MLP neurons of a small language model. Each row is named by its layer, matrix (up: input weights) and neuron, and shows model dimensions 16-111. Each number is 128 + 32 x the weight over its row's rms, rounded and kept within 0 to 255. Numbers have three digits each.
After each neuron's rows, "fires in" lists the words (lower case) most often at its 100 highest values on Wikipedia text that the model never trained on.

L2.up72:077147100134117109129175115106090050095111136126150019178143101126168072194141182133117111132126134131152126158131144146204133119137147179120124175139151123112135121133126071114150144111124143146116155116144182108082097145183191127126127132158077159149096122127147139111112118118078074085
fires in: "on"

L2.up350:086202125153197129151149129111070086116076103109140096171125113139142165132111198093134109147146124196123133101143154128165119102148083114113225163085214081145078161160125124139164082152113148166125127156130120104084137058145111115146133161104091153091146071134097151128113104096102123159
fires in: "december", "april", "july", "october", "january", "march"

L2.up137:053132112119079151056145086147121119097130085173139082087188090113153127115147141130103126193127111119100086216132040069118112130159134103142163107075159093130098107144161092160141146154178188117104142164143126125141150122157127118103166201130158162127139209116141134123115153153155151076
fires in: "the"

L5.up417:150126100127179143100127127097108121111123113074070158128109104179158100079131131123062155164111178119120156104105090132131119146131112215118085126105148173048140151158137128163114076125126089110184194080144114123178085121126127150140113213163146083144099135149132142103113108104136107113
fires in: "de", "held", "at", "conducted", "under", "on"

L4.up319:053109129116130141174137139107190101136159070095149136121071163134115154112171132167129063168141104140106131142115113164088096134111151154068105212128131149090102130134115138196138167040114089160095170146075166125108143135142147108153155124156182126090127137111129138133113124061122149168
fires in: "no", "the", "vs", "there", "www"

L6.up154:157122139073127088107184159128146120151115146106101153122106186138128142103118097196139062117149196119157151148119106118149122155144118150089127120088168060075118124169106152140190163079113124138108138099135146110107152119146182146104183138160095178145122125128139140123046135173093106146
fires in: "0", "w", "apps", "l"

L4.up511:108155093098093108121122132094109060107102162069163152089163103091109150135128133113125107055136151131129126162132075106168103128165104107120139158156132122129135140159109152098127160177114082154094148154145132138171137082139118131124141150126128165164136159150130125102109059078102160123
fires in: "the", "in", "from", "of", "at", "for"

L4.up334:171125106087135123082056235157134138115151119072150148122120081172123122084075125092106101124173135085118142108140150050089210078131111141103142166146109139110159104147152103186099138145179106181182111134137181154158135049122087100133129143115140085138108152112181118139127146141119127172
fires in: "de", "la"

L2.up358:098116131151164136111109172160106126098168124103104142196126132158082215119180130199140123138086180164157142136130123145106135118121153151130118119147181129123186100184135119045085090075146169135111127111019145079152094092178132097137165145114140109052130121148127089107111169150099156106
fires in: "is", "are"

L5.up248:102171107061120112127117116174101105123166128106161059204097141135162113121154137117162121137106155167117166122125101139100156071122196187151110097156137193120153057161120112100096120145095148124109126089154159125154150082109130141148162103130094088133107116116103119113117159125171160141
fires in: "is", "has", "may", "can"

L2.up473:128140121120120058153094165153096107112170125111139130109126088130111167141139116173104121080062124145099185093106129127128191161107180179181116123110071138105139116188119139151065124117100096186137108086089141119150076103148127180134125162166132060124087160153122119133150142155122124079
fires in: "is", "joined", "helped"

L4.up328:094140134160176089071091211123126107101127107135136095167127061137150160134129125104136127149145092188122110126110114114137111092127144151094115155126134111139078163159122109137177086165177172113107113072146150102143153075151140196075177131102109172112084167128133130143148109132172164133
fires in: "took", "his", "its", "gave", "taken"

L2.up373:089143122137161114101127157086097116118129100156101059154145087149076115129133126116132151098086138178102109176118139080178234091147169097119150150132099166146116113107086146129126113187167168127149166115072167070132124045102148192076153140111085156156122105164148126134129108116181168037
fires in: "to", "opening", "up", "except", "on", "place"

L4.up211:106144120093169121069114114144191111130148110127123120168188101132165069167080198132145143160138064187134104087094078069127118127166086098170142151098180121103136119174163158111144133160147189132071095152131096128165162091119159081096105138111107203119097155150091100109107108145148128137
fires in: "its", "direct", "total", "local", "strong", "private"

L5.up481:058179106108098108078097132107161106141097099122115115155131078150157138089099159122146115165153076150106122116103123113126108115154097140062087147086168106115105162167145104185119159110135097120077078135122131155129107079131123061139128169172055196132120187161068158068130179097141125053
fires in: "on", "than", "over", "various", "under"